Weights of a small GPT-style language model, trained from scratch on English Wikipedia: rotary positions.
MLP neurons of a small language model. Each row is named by its layer, matrix (down: output weights) and neuron, and shows model dimensions 128-383. Each number is 128 + 32 x the weight over its row's rms, rounded and kept within 0 to 255. Numbers have three digits each. A neuron's up and down rows have the sign that makes its largest values positive.
After each neuron's rows, "fires before" lists the tokens most often just after its 100 highest values on Wikipedia text that the model never trained on.

L4.down30:174178138145127148120120152100177143135111143189146102110190116099094099123111113093098147070145157093157179114163157146119139101072108080107116117115136115149157138115098126112167108164098173129099165170129134110121160089101131128176088103136097145154109086179096052114216080208133100147121136098139188091119147112095175095127107167117143139100093132157135124193091102179144080101133152155150178117150131101181097117193188147074108120112098120139162166166158129103127103150172125108129181146115089085168102116127214111138109112158138092131104170120131135102198186188091070076197120156059196095092146100158181122110121133156151110136191094092165085086089135126103152158119124164145117169154100115133120106158100110073092175062149179121093150095158100159148076107149117
fires before: "the ", "of ", "Prix ", "Grand ", "200", "a "

L8.down892:121121142118092118132058141143145113142089122061168091130124121124069108255139178115165163147130120118111154134087182159137146165118139111113129081127137088122162156123097151046116167110089197122126165148147150116161136136154148162153094118113109158229108089064143248074154111094142107095151147090085150176092160123072154095156096116111098140187097145095082107122101130182119048198100161089167192086167135143057117113142133113150133119063077167088080126102126127134165133137148123119146184154148186075148142191093110126143120102146128139156125106127127126131118108099104115167125152155136033110148136152173092106155064147114107137104147113147124091128182132099149125166112107119097143164149101165146138178100125118132133141068110106127159073138125139164117111171122158
fires before: "| ", "- ", "The "

L5.down560:219152158121103138117102142102106131099142110079196125158152108124155124058196128128180150151161158165105147120148087099102118124156066125142152104161125189128136149169154150155162107081116187149088128142136084123122100156119167173173227137095063141055183158113155070123116100134091138138117156113067141108152141120164109114092135128178122165115130146107080167124027159162126094211088105101124151147105097100118112122148086154155119094121124058094113114115129077175110165096117129135123149148118074255143100141182127223115174150186158140089134187135160165128123140150130144145101166144148129102128157125159129141121199177124106137107126158118095094153157111070100162114109161110192116133184108130193099137204097147115134120121122130137118125114147150053154169072120157
fires before: ", ", ". ", "."

L8.down663:111133144127183118167140120115110156232068085137153100171078114148150123166104101141179074119110148167147134124113120130166126121143151102098108191111199139119138073122137127086164161087181134187086152136136116115134127134137111099106150137136101104150117119134135153167124106155157134161063160132054111158091158125146091115110124136160200096152085143110097166156115107142084084170122112165125095084065116120102139177122113123167109131174092149145177085138177075119171133113135112152073129124093108126153173106111141125154148089170097091154146135144078077085167112146152171108083125153081120122070119118131134147115114162111155115145109066155133056141142115186157183130104102147068080180138134087128090158133084119161122045131107136107154097118162190082159127132176106
fires before: "in ", "as ", "by ", "to ", "than ", "on "

L10.down720:098105053076157112107140146166135037077131144113152110191163210154133152125102086141134091164143119100124135193148155129115137139198142177128124145155198113104075167102127155094085079192087114103108108128076095123188065133095127143139113177094144099130098142149137171094150024109129092119151134120134131164096167149064152119167176180156142117155193139086168082121158099139136133191187166109082110163168088110102136150114105080123142113169099071139146116091105167166178070182111162167125153070118192204131108121151138152044145155125114097116115147131147117123116186096115137108106115099129087153138148118138131121029101093111138202142161119065150187091138115101084134145114219144116095111202130116141135099106136128144136107124114101118103144178127086109121143121099132
fires before: "'", ", ", "\n", ".", ". "

L5.down180:110112123183135086081173067115115087153154166124123131149143068151151167165118142092142123150109115211129084120170103162136135147105139108122091137102165072105109103089099089096122149168103117146134112109080101162133051167093170076088113107106135153122119184121132112098124098160143152128119064156092116135075159092090155126125103102147108147133174135127162122076114094154207193173094102114144119142130085114131157169056090127107151130193117174119097131181162149163120084181136106160215091127124104246114161116122089158211151147130127118099119112106090081157105129074075146091137168111099083155112147128136137101162137126155113152086117077138121134175089183045145098138190072118126098111098091188086099128116124150102115165163144147184183111158127123106136155154098139
fires before: "of ", "in ", "to ", "over ", ", ", "with "

L6.down510:183162165099134099130137171138129156149179130105098150133093096076153156070120132161141074196155163146174167178159125096082136130118127073193123151060094126064125075012122176193096147092123105092103218157127169120133070167103142098124124123141131171180079077133112090101117091094155131159056141093128175145132119158100143130091115136142140125116138107159106164156129135120072097097093086151117113108115140111070109106093148155121169175116199135148125172122100152128104144172124130100125110127094192157152091152093077127159119119098162146143167155098133067098135112103146153144115129061141192139148085145137103134133094089149114124149100137072188120103104045109153127165050111148109059106092107138145104179131112112163112097168124171063132145130152142095127159148122117
fires before: "| ", ". "

L3.down440:140147142154122125145087171141137139147114122088125143109119107117135065124099151156170098148128145101112146122108077148148100108150098112086104164137166165075179119177133151097138098146060093119103139079093187097173143174105144143129129155124098135120112081134116255110072116080172102104147107130177102138115113179166080088129062147146124132134151086141125154115195128119149110135105081079122152124140174101125150163131134111116080129135176145123098110179138137118075101176149109131076114118129099150137186095121090108083136099127205124160146168076118141098092136138118118131054111099087139164149152145093089133075169141152204090172120160133147147145069098113121117154098081153190147087137136087110189149190132132113145135126147089086112088121085089099134119134127153
fires before: "- ", "\n\n", "== ", "==", "The ", "It "

L4.down105:128119145118130133084089154100114087124117128108181094169162125124107146138155118153120144159177087137159139154171115106098142118183101124153137099137187168106159123124128142075091102095072168082129111144130082157131088121139132157151135126120084106104104130118131173131175059174092140078094155113112134134129135140145109169181093133132187147122181092137088093140111136158158096184087127033133156163159125134127130155130106123179116149168146051066111136104121144175094088161106160164178141117135123175103140103155131112105156129172109117080156175135199133109113150115136153137158141111121114094150129101038120102078188187099157123168109101086147145133149130130149133116125191067156126088191132137168089119133129125094150146162084151137126112142127038178104242074098150
fires before: ". ", ", ", ".", ")"

L6.down532:108117172084183108064034102131145040077146059132114160071093157164192127095108107070130075134116140106120115142172197123117160145122105151211100124089112144119109092093105137143145137148090127117154136132113147166081143117115107148100113101126144106210117117135146071126131102105106153137101155096153116211155100143069110197115109169119164110132107139085113139054130132145155081150116127127103139174078107071092110151153130105122124144102077172099156122099122115078153137112132145132150072103130199163151152117148139118074105104106146106136161137125075137130064170116064129148143188082116065099162143091089098087130113074142120106203141149128126103132156125128121103114134200111118155092137133143180062144090123155102132125138125104166084200114112084135157107122139084
fires before: "| ", "\n\n", "Japan ", " ", "s ", "|"

L6.down364:144074084153137151150092069085170119135144103089071180086115076143100153117069152101170109143097139123082101104121134114153149098115147091115091110172124128098135092184203151157105148092074137173106121181077129139175167141127191112097151155092093086172126137097121191162104122163153178061153158091156141136104103124106097166130166115113145144134192155092116158101096112138124167176185096082092128083163137046146114145161105189160047183132167142046058119154082047109111129199155072114163078123156110150148116081095100160120138135105146162132072140078109114154102134141128153127163134140175122095124182139100152074169115128161138081153118137091143087137129131157131105060095155113176145112093167133171101194136159169113119160157088119151101126174058144185173076135134126
fires before: "| ", "\n\n"

L4.down665:127086106082082120140125153108128104134169135116113156179117118152150147109092086100112101167131116180159087101110103095145146199128128116117087125141150055083125143146101206136097123129165133152074077069166116161131107148126108137078119150157108150129113135113159131114097104117195092108138148142100165108073092089227151095124166173122094177180160114120151192096139109090133153209099090120119108169154125138138136194152161134080167146138079138165107111149122198101095140165100102168150152107191135132163121093154133092107120058100097133156145152132106080050142144119149104143106083039079136139165198139194135120152170153115123154155100151151123101116159089123152086113049154124147104128110102126090103103091060064125144088092169095120162129158091146120078117157128126
fires before: ", ", ". ", "\n", ": ", ".", "of "

L5.down379:113170138112111153121104100116136076132141098130105169100152085137153119122154132086063101084168136126127135133094148175135149119108110163090135167186166128085064153105093145089156137157066133124166102091117137139159096138115146146148171132182067186120135132178092179090146137156131170119115126165117133171114179102085150133148088116106084147123152102061110138115185121151139089185100164178122192136109146165179148132140147134056181137133134173095118111068168136168089101133166125104104166165165086145111115113109145122137085172093129071144020164214091110191131132125121080088129157114129138117136123137137170184122126146135136129089125151117156112129135140143100168147130131193108158167175129094110145142150158186115102047109078104184094145165142148097102177137182140
fires before: "is ", "a ", "was ", "=", "the ", "\n\n"

L5.down740:092083124116127135158123124103151157143085142144117095083203125135132163115094090151104075140140137152171143137119072104136097109155117176126162099099135129115088164103083115164117156106167182143118118079090103141128142163056101124111134114140084152121146157150119126078151120145171132127133207100111119129101130151114206141163110056092125101138144061149104166124128143122076181108113115184189090151163124122086101094174149132132138079116184218081137158170125169150118128125174067177107125111050126134164091120118179143126082109090092136097132116092163092106133111129146154108147142166185124092091114145148133149133123116103167123110161136115123145097108116074143133140157118127180127153099186150148112082125128119072174116063173153117160045165206123134114093156150129
fires before: "that ", "the ", "\"", ", "

L5.down484:108099109139090155095120191096151121141111204138131078172155095076176095160137150159109075176171060079147111153149106117118110145174110100155148143087165130060096177158103139128120101106154137128187100174173154130124114132143111130111123138146184162118166117110151163144132044178144117091158132122127151219176171106114115136159110146087151172166151171164116101117155128145187099115043149069135108142163105157144079156109114122149131125110120055171132118049108100172132128155115131191136138156107106153119137121084114075107165130136110108084177158152163130159094177118176117073151161123089097111157134161140062180122124149104109114160114090158159102159177061129101181128142185131166076131144104209121155140159090155093170090191033103146148167212068101175119152084106147
fires before: ", ", ". ", "."

L8.down589:094143110096215176132106142159141108100143084089135093140147117145103171150134152141111149095161185109143143155128111147174156180098100085152156093138136137125149082122144129120115185121169153111141161157139135132080131078136162157173144099128091154193086091154176122093110100138130139060143145087137187086169169069139186144186113151115133137174156097111101055104172177085173091165154068081145122108156128120104146071079110156065104101124117141077080154127110058096143169112176105222104153126130129103140164194204164093128125124125142127150137133188092142088104148132150184160120155101162151110167169114081115120133137144118126170157061136147132121147147165111159118108120130087135108139122093168099142180135118085123096169118076139150162178138162098111171102105088123
fires before: "| ", "- "

L3.down499:125117089120138126154117159115156127109154093113160158146113108106082133169196139121140141191091122146148128166158126098140124135181166125096112146088176186062159196151154136105126143130101124124093128126171090160164090146168130165125145116078108096092117178146146157126154046151111131116088171086087134159110114151109114144124161131132130181161159151115122159140163129105080123180094145067129155118159071133165158108097122091121050126142126116119087145093135108174096114180135151196121183120170125172130149107210105120111165148143097104108124178126207103110098145134164207170180082136090090108182098119119164157049149121138104113088162127104152099079165107123098121088132177073086157101102118189222103130121159073091147148106113118086094118105159067138081236098118143
fires before: ", ", "\n", "'", "-", ". ", "."

L4.down955:136094142106114109127167130193101142114088126157148181116102158027102147161183162079179175133138125107138102113200118126161065077184132133118129150086144121163155204117118064162113125210140139144162109129125087128062203072143145089128128186122117131154133171128105041069105131175074165145142092099031112130085141130182136104125089193110147100127210150081134123110113116138174144147100133075169074109110130148114095098145114166196110165108096122179114140155188152097170141203160161161151160120164147132129150174135110177126132163158086127157182125134103137141144113146121140123087076170144117152118096146147108108171128153134135114164129131143118105128101071106157130098116106135073156218138118091133108085097106110095167157126117076147122112131163139139085103178098121
fires before: "by ", "in ", "to ", "at ", "on ", "from "

L5.down101:141087166110164094111091152104148041181134083156160132142170136103131118127138189082086136075153128078119145138172084090142112083099090164142146139135126162120059089181119170119068060163125195132172091148108117073146150142152141136162157106117052148120146156082118102093132100154135080130117167165071125149080104067160154073112142077100102141099181131131123040137152098149109137129086124115084139164149104090126187122101157117163118235121100156080128139096128123150112090135160150180093162147126111140088161117123119169074146122124077144195088149157112148128154093115157131126095110063117105138132104087114088154135104173153114139102130102134106129125184097107168172112152116094144144106135151074136110144154136126064195161108123148139138087099140164149165181173181126
fires before: "s ", "\n\n", "\n", "the "

L3.down210:202116167114134181136107176091180105095120139187151133151122167155108109183147126129145083099130203127117146133098092193190147125099164166136096114070182111170119104163123141143142145155179079063149146141148119097116099106142108125221120185175102100152225128094118143141065125083144084146128169128197162129148127099016119098097139078201118132136148112125097107094139098110145144136115180149146174148082170199185144163143154135142125049158122144130142085123099152110125111089102167191136118103153140093166113100130137147166117146216153172155166124106098145199177119081128092171100173160122097137085122106166089168090113093118161104077134095166157129110158085141070107111129107093148145130144144111112156061166101194055089123129143129111118089130128175097140142108143115
fires before: "==", ", ", "to ", "also", "and ", "for "

L3.down810:107135116145126156073136101145111177157191159128168121127145208150109157148206068086156109127166107138094150115109153134120113108082182073114114107111130141104110146097177121170134083167155157129103101139173143103109103149134122127142109080143074179135112187138159255129171113139128097111143139114171081098100093143152162112087102131168117149142180147115150110138059134126162126187152178129152122149051129165109182133104184161121137113093128147051130078198078079194089138097102109152099113134110105176181171105191129145105094163085093092164136133127117096102114135097140102146106130134138088130050078121133128149133123117120124108109112123111165118065182150138085080128119085092117098111091152112073142104131116107148118167104158121072159148172106146087123169137128077
fires before: "\n", "\n\n", "- "

L4.down371:166222193159148122143124108144111114124163087105101145170136095155086187139106112198088121108141125178105159101116154063140168132166137160110124133101127202143124103149123190152162184158130061137152097155071151126167101176157095128125164144188151095096134151135114246110092066127132139119161180109153202132101099105118117107139101111142125153125122098205149117078122114141120103152200165197184130155174145159086097165150102137164123126152147162092107084124120183172164143130125118159173129157127192149093099143170179152099090152143165104142081133125099110154103091182192118162165088056114127151173075224137157114075075127084193138127103113063133077142127182199120170101132142108179162136157088170103143127129111106152107193086095142118110126120154110158144085117154183
fires before: "| ", "is ", "are ", "were ", "was ", "have "

L10.down917:074190179150137129012101136097119116139133137084118096073139196144125126068159072083200130142166086144094152097128067125145134101088153169163113125122145126134134096092133148109160153112137146124159121122141149137143133178139037140107088100063144113207128114106158015129142133136086156146107134110132158113125134118128145149146088154221169181129080121128079119137155162167146190134062114107193169157137079100138147120093099105078146134143099172088075133131105068134165130103089129145164133159157118184123090126133146098092169158130145083131132135152162127098181132092075088122135129111132145182155085104089068127131125158165123132130091156106122097158142160112095089131127160136141127131105093158165068123173166093089120152132186078141154146125136129102177213161127163
fires before: "\n\n", "-", "th ", ","

L4.down951:102165067117141136124142235143112147123127113066140115099143193236094050189119184181155082157150110101110109129171128119127093120080173144124117187129131161179172145126121117071113112125137123159067188129112219145110093123183160112107102068133160081118205136139177122134044173156108128127123149139130125167126104139150132111134096107125106114127100078142106072112124144138156109130120157068142163152148119110126199177124079131140207112106111106118152103113140079143099166125107163091118113094105059116142122121133071199150135174150101098115093123054148141123148080178137105093122113139131071155144182152108160149106167112151082140151116104122105076181095148123150152142148174157141125170189171048074083066094080125082116171106133156150158115102131167138102149105101103
fires before: "in ", "by ", "to ", "and ", "on "

L5.down588:117110115168156120164110112115125087144209165122161148009157103121147182160091157164154102064149146117091146128156117195152113158124130154153150097113091081179214121128152131110108146077096099142097143128126122132121146097126112137146182087122133159108162096135147140179092135111097139118146166107226112107076169080143132155123148190137119150154117149106104081097089178116076098116106133143175163155167164104061187054074138218100121135127145116131111147093183128157114136157116151102146140118093196075094075096160114148125166123115122162169108125118142121108170081138139147120144136157216089169083149106094135050166138150119123131181131185175119084085172149126118143162127142108098083150103091099091140135117118129129121144218125117089150164211107111141092163146111136
fires before: "| "

L4.down879:095127141129172221069148160156113075100092088139066103120109142079132139137136155149121087161156132105149117162137146130173154080108126162138141171144179122143188117165164097093195070148146129058122098163146169176098108149192151108186170159153120105164142078145104092177163101145167126117131109114123143136094107132090156114179101120123169085099118184139190136136128104187157161105126082129116161072137141143170153150128107116203118091132136082166157084119194104095123171119135111148071166080104215094172088135104107164138206111168150127161125113157152168160134130181177128137201139115095130106100169152121086074124110183155101143161081093035173136136124065147188154152145179154133131205131137112141061108108075114142181109133181149126126089149107169126097131166123081
fires before: "as ", "in ", "on ", "with "

L6.down274:155185132108097151138120136142122092130147032178183137149098119116118107128139130164141133122112074159122180124130128133165134160196119132121118147122107150095099180143116117140103112158177115157080094105113169121117237144139178040167095119092128127118122138110030083129141108092137142103095122087113161128146224137109112107122068103135147145126115123144119120123117108081071175124127178121116199198148110169128145095153059156188154147123159130087082061148186167136080120154087110187125158084139149100162130116110138180219146133189237128151126115135071146095149146127043131118154142152117136141122133101141136151155169122144130166116114170155111036154102129112076178116116137121149178145108108153147153181134092145146168146106111117151133146079122123107117157103095156
fires before: " ", "°", "(", "2", ")"

L6.down488:147154113164113215119075097145153164110193131069092117108131202126052124140121112071217186069141107127143127087091154145135135167186183135150149174147155096108129141111117092086116197116093088121116134133096147147146129057168135177136145071146093108128091148148115085150137188077121123127081148172115023133144105149110154131121127136139127091132097152130127140106135108137117136088119122187103171091111159099119101115076093170136095153164187152119080153151103067106168178146112116140121136077115187133133083094173117092116117115072186165095152098083125147129165164165101138132138117166111122131102111088176127171169103163065082115136139193146113165158076092145104082141071092130150139162160143053131128108136171180123129151103165118116164198131185118124170106111080103
fires before: "| ", "- ", "\n", ", "

L6.down733:058132094146114143122117061122094140153172138158145123177132124178141161143131085129111127160191156105099143143144100135141182109112099132129129110165072119196150102090173129056123126112168079171131164070052175135104114121130167074168137091101114106138133168099161080137142138149075131158122096135195141122100139127123082129141094079064100103130081170118133048120127103108173166102070088074107166114145086144140124064127120145105169138083110150126121132120134155138119078140141150080147116134140188111118101170150126169138138086103099154127100138144149146170165120165132132084151143101125169066136151115122108148127145121140164136191156141144118170165056120112174131125210094130131133106181145102004177125128096103146178140110154156157102107144078112184137138169169164
fires before: "\n", "| "

L3.down70:084186162179142111071106123104046122105140146095113117073117157175124142132134164126157143126106120156080103111134133152151127129130177111177120125102144116113106179127116127087147119092097149196163122128153148084115115170165123180137145041155101132143070122123093126125163164105112157133135107147116068139118096213129110124099168112130174147101088132112120120209155112117113164111162161087121184154118133016125166165100120155136115109150152108140145110127112087160109076125154133131170137122139104081103124118155126157145144055161137119082149064100080159128167113148095110089144140099118130153100156085076185099130131138158051157120178117133118122096121180102161149107134146094124138120099123173140073107139087141144166169149166150162151148175155124155154082136157134
fires before: "\n", "\n\n"

L10.down601:098067160145130162077114110157097111132089155114104194226146145169137164111110071088130083140099110196096156110078122057117137157118105077139127099109188129114156153127046136051192165138109088133198141109092141112133068157177099165149097131126167169157093079122144155144090101158132107111097106124127124183129142134124167157130122131089157130178141156101112130123236177052124089138079187130140102090125164172125165154128150112134184111123152135064178144147090150131157102203126117141111150112150141115115171126134120128079107197110150144141108146158135109143079141125175163096098106126114150129124127093168144119102105114091105130055161127117157094116129167140101147111153102142174178114140083133137157160171138095170137134115132100165136168134147136157166148083168113
fires before: "the ", "a "

L5.down902:134169142108191131168136145120106162169102092082164124134037098173133154117106067084152118139134120112102172140155139095123148150087084165123123093076107080088104133116136147175132044201120132112167112167080134184096150089177107130188111128087152151118125123160153168132080124092133102167098133136085094134123115126069109154074127127115154130170128081209193168126119096067145142153177124081113097146106120130117130139092145148127130110075111108049100127052143101097106097104101137125135131217191111084140107092070116079138145067089155128059164134130116102120127123178085110161100079128139109099093172134098156060104078161105144113159140167188121087122145079109117178133113147167086173133119159129143111161105117166127125149139136096072093150166131154189112062148094124
fires before: "s "

L3.down705:090068091116165131138162144122119117074060159068103144036097101151125189106114113088108118105138175130110087092098091140162171097135107111125149126142152129151103118147113182132153123102133122099159116117115108125142089132142067166128169074107128116167122141106115097128154120162113142112071122172079064097101096157057171106103123112168134124187137167140076096106127108179120137158164156145110130106152133142072109109094119104134191122125120108152103137134122087137160117135098095105117140174139147152050084073116165127160113043150180130065113156156114107160177134134069089158152122121084095135084110097069110186033157234105111133139084122109169088071116149140085127132113153130169112154104132123112109110146156126098107080136158143132133172134088169155155137172119171
fires before: "to ", "\n", "\n\n", "the "

L8.down919:142137111112046127142151133128179202125117120132166096157117160116102088172174105147158156124077097089091129152121139183138114127072141162186149075169139124081109099087122154144098081182126176100080145150095144106121150198135141161109183104130140167150119084117069157106144123133121075120131200127181161149138086144148132070140109136159145107159101114116148105101117157135131119096127094126152088074144171173145098130128141129140200081136119129098083114159078084109166167137078155116083102126111168109075114157160088089135092129107149139165126113123101093156138141135094152078103109128164127113146111082132171161112139068142109135136099081153126138150166138088098058193063106136156086173107060160116162149130110085143177139108147177118113124048130117094151119155131119
fires before: "| ", "- "

L10.down336:145102107165118198076084085138196211099102130129156151153117162127142137144205103158100115114092116136146158093134097181146149170107061104111097088110095092085151126154084166149108109161101096157188120166135120060131168106166131097144137175133181140112168141081137094152139098161183122155140115127119104088131150096091110073106206085097172129113081093159134120090175168139100083155139156115158060147126157137116140158076097125143140132206138139146141158154115171156044095124180116100164119129120105061077173101111099145128152085131151170151116151162064121098100147113132067132113141103146162184116147085120072140095154118125133097155128125110102119200071050132081129156132111105106127126155069164169125145164130137093131126129123141136071156089171126150144111137141123
fires before: "and ", "as ", "in ", "but ", "to ", "with "

L8.down69:155152129128114169107090146206136133135139139094148094123155099140072145144194161155122150155132186110175130157124167152155147173133071127140102133152144100098177078140091150110109094152099158148082077222145126119130093159129119168142112105109146203120142118159152223096133132106146141127144138102113145117137138174100146108174128135159134162144109116101089139080104137141145105112135108081151102089146137177100112120095144138116098090141099124101078104123092086160163104175155104042143103169158161000129157127170160130140117136106105163127172144075159135157112181153155155151110093124110084072119138120135118144112124175142120077109108101141129161086163143120092067151090155152150098142111093182097130176160165093169158121102142134140138114255095104129135158118106153
fires before: "| ", "- "

L5.down283:160126146115148141148094094101114136138125130070121139115081081118109090130161081129166150118116148160104135173139160064107101112137151097176070094109092139074174152110144107178169105138123088138156130099113195098084146113200143135099162143107155144070124159158147057128110131148167130113146118088133111133130149113116158089131150150155146136107093168115110164094178080105131080136152095182199129142160100162105201085134105112094137144082116138115125097104154150090164140219106081141140105164123099104112142128166072148120117175129137114168113132116091133143052155106109166094105141103178130089128087109157088094075082116135149102104086127120111176100117168154158130121062171106136135211161107137128145198138163124081106151092131116133097111068128080097147093101087165
fires before: "s ", "t ", "s"

L4.down714:125174164157125111135118094083095124143104119108100082147150107128134156150158151147135087155156120160126103066168079166151175150171115091181151140142111139093118108126155132110127113130104120076090129118121141110196132095100108113118119188106089137116113109111134183124111163117126145173117184150179094137146111122132118161156064151118136151133169113096115151098099139102111149142175125147099105134177110121149150128153085129142172170152093038096127115120136146106093102145149102147118149101139136158123127140224184094188103151067205097132110163066161083130136051115135093157118107152141157142108152133150092066105143107158135127121092109121186096057095091137115104107115110119171117084158103090161076135147140156152125099184100191134087167134133090179165125112061063
fires before: "\n\n", "\n"

L4.down449:160123082066120093099149084126139102105102143162109131129154098143063174118143075109188164081113101120115142131175151110154133167100092167150142105137106204073122113192101154137142094110103084139149130052139120161202123126156118101169165086135089142102085126122172084083143122105114146115131100085124132108140112102064094123146080070149115109151169116172140084172108184084182146102106138058139158111140136149092089096178082176209128105149117089131183080109143111140155132142108126163126155115153161131054133118120088118189178165131104142114090103155102129118150134077146117084105112077107146105144165119109087164101094134171181145163094099155046145086157156123105173173218106120113128094153084151115108146110111151125145023133139113138108130108170116142158139163100116
fires before: "s ", "\n", "| ", ", "

L4.down547:153172125129127163135087125159095125127152125138167181096121110140115168101150144133111150141190071096191121124125142118133110172147166136162154135126134086104172148141114132154135108054176118139152105157094164139181131115101081163105166084098115150138058166161159194117186151058143129172134124119072153179112074101113038177148138167096109110135172163139104132126106105115100130153154173142151179160124132079151114152103155151148057131136166160092068155119109161110165148215143122118117144137177170103137155171154213133108103135104151145122115165093088182059105178101121173125141115095196124153153065173140075133103141098080189124100135099166113166095133101154141177094116177076077146110150128120122160114057053127167085100103163088094152064079164076194141156107184173
fires before: "| ", "(", "|"

L6.down523:119199151116087159083159176119125147147098156171173109144159140130097130108147105085104162135134130153138098119142140089126075146203094117150124167119113173132094148148078100108095122114083146107092154159151111138201176064111091118131169140126148100150121087069091137041084116107090113130146101085164163122141103157075139142094069133183126153095180144205137166104103043151112106130107123101174119082161124103163107132119091058168153052155103105061082153085074172138095115183158149092104130134088082126144065112147141106142149047150130135112041114171107073070141159084178120126158086112087111166122185094171120149106113146154196052129151115142077123151163124109081093172138105104159104136148151174136099147146121109122211081116122102142117081130072133151157151123110138
fires before: "\n\n", "\n", "s ", "\n  ", "("

L3.down7:163074162181145171118129043119171100181145113126118094143150125089120119120124126197105180107109107134155122134137116107119087203168064107143111096219127169175140128115132114090145144108164158123149127146088060134102125099065170184146129077157064092156096107143155134120161127156126124127113139078097138115140103112101080125174140133132128156121190130107071133112135096128127141130080161076122119211220132101136091135092099134170116136176169135129125142104163105156126175250133165165114088134136099179164174148176142110120137128134099115066155163123158136121067103135139124197188098126191140139122165176120120083134131164152227112107097115104106124120171073137127117145181126114134182122138090132149107045077144146091180158113147149091068179099139102109099149057112124
fires before: ", ", ".", ". ", "\n", "-"

L10.down182:138118098161147139120119096172126153148117137108175142147091092139091166201064100100139157151079113160099142066120106149109089137078208149149141123146130065091107136074079095111115130133126119129151127094151167126135128172100158136163085124116087159100145148144197059081107073184152097088150111122130100127179113103149174131116085128141132109185121151179139143082086085134145092107163140113130102086119127074150159166110173094162094100138143181148099118052129088153183154115121124085178126186144158158134109097160129163102132110125181153117135091119170111180156102154126128142124113138156111151189132128112164121085118084120127019161094163127147161177153121150192145130137060158075141111127124073146094176106192142187180154177114156158124174162114092152130116099052067
fires before: "s "

L6.down99:108130180162160102146028145123138149151112120102148060141129140097117146206094124165116163123144123178128165132158126112111116193095101128159135107141112146076143125133182125097131170107158145167119159161083191125147137110122116116114155157203150196109086148148140198137115137157085158127130122108129171139116103142174105131125144106157103130132177078085091106092149127156153154167120118097121163135151113153172113134124102062125144137111197179112121104125169166114140146117075126061138098131167176088135142100142116154078098130145178149136123161149147100131105132123119182116156175084127109124141122084172089054133104097117094163165071183166128155191105166200135158140150163158108194141143163165109086174107128179146092110073078117117118135119089041088147130189177149
fires before: "s ", "\n  ", "m ", "t "

L4.down220:115141154140127134168126190126111095064141119113102101088153163115120070119152108115140141158128091246143145104121093083167076120129150163114171106069116124122088076100150153123155153166114164161169106102118116140168145110129120111168130135093054188183111134157145195142164136101097096098088126091135119083220158144142125089124114070080169140135139120137083105152124110145048069109073182177152165121176142131136154146103111134160113168102098164095102099145097124124156173135162124118097089077107126127143100133161160092154122168158163085158163126106085078075133134113145135137153105100056174143105076163120175152177155135131046123098132156156106130096156126143133137171139123135097152202112142165133117171083120202066124096113179138167148083083125124133171134108085146
fires before: "that ", "in ", "to ", "the ", "his "

L8.down768:066126110147083187065097100164110121116117143132122140109076179074126206147095132159149172087131126113149060093093158157119165089101147137088060100160088130085113178128131120135094126137156096137139133094089094151191104115114120130116126051151106145131130189145214147145093123115130137132118220111096128125149106132126128096100091100209140189080124128121134182175132105141128094107118153086071117211116102159084114109139140151150100122166144075120170088144139041113138115118138163095131109051085117081078224119110097135109119070174077117131177104129126166130046067109170158162148191133118079122115155117116161166099118139104101108144144093098163136099124154160106191086147147109089193159147070113090164136140095156098123055146156177103142108100151086109158132118160101
fires before: "of ", "to ", "\n", "for ", "% "

L4.down816:167134068131098167184163213178174101132154092143139118119152130135098078122167094135103129122123184153184109111123183086123159086158219133133098175137132175162111099101091115098156105149083157149120153140117138142088123099130111149181184108109110150089157139179146066129084167149078087138149101147165105132090106164136139147087097180106130207149145142113130172116084127124131165102180196146068128128078067147070106086149050136080117099152142130106108119155167145127148171044130109180097090119161131160065119119109066125105092143163162123095091076129075095041118151104066096131129163139169115137107149118198134153118149067108150104124087167137110079085082161058110118102152106077181094117100141119131119122157171107164154116139126152191138105091154141135142116147175153
fires before: "0 ", " ", "2 ", "5 ", "2"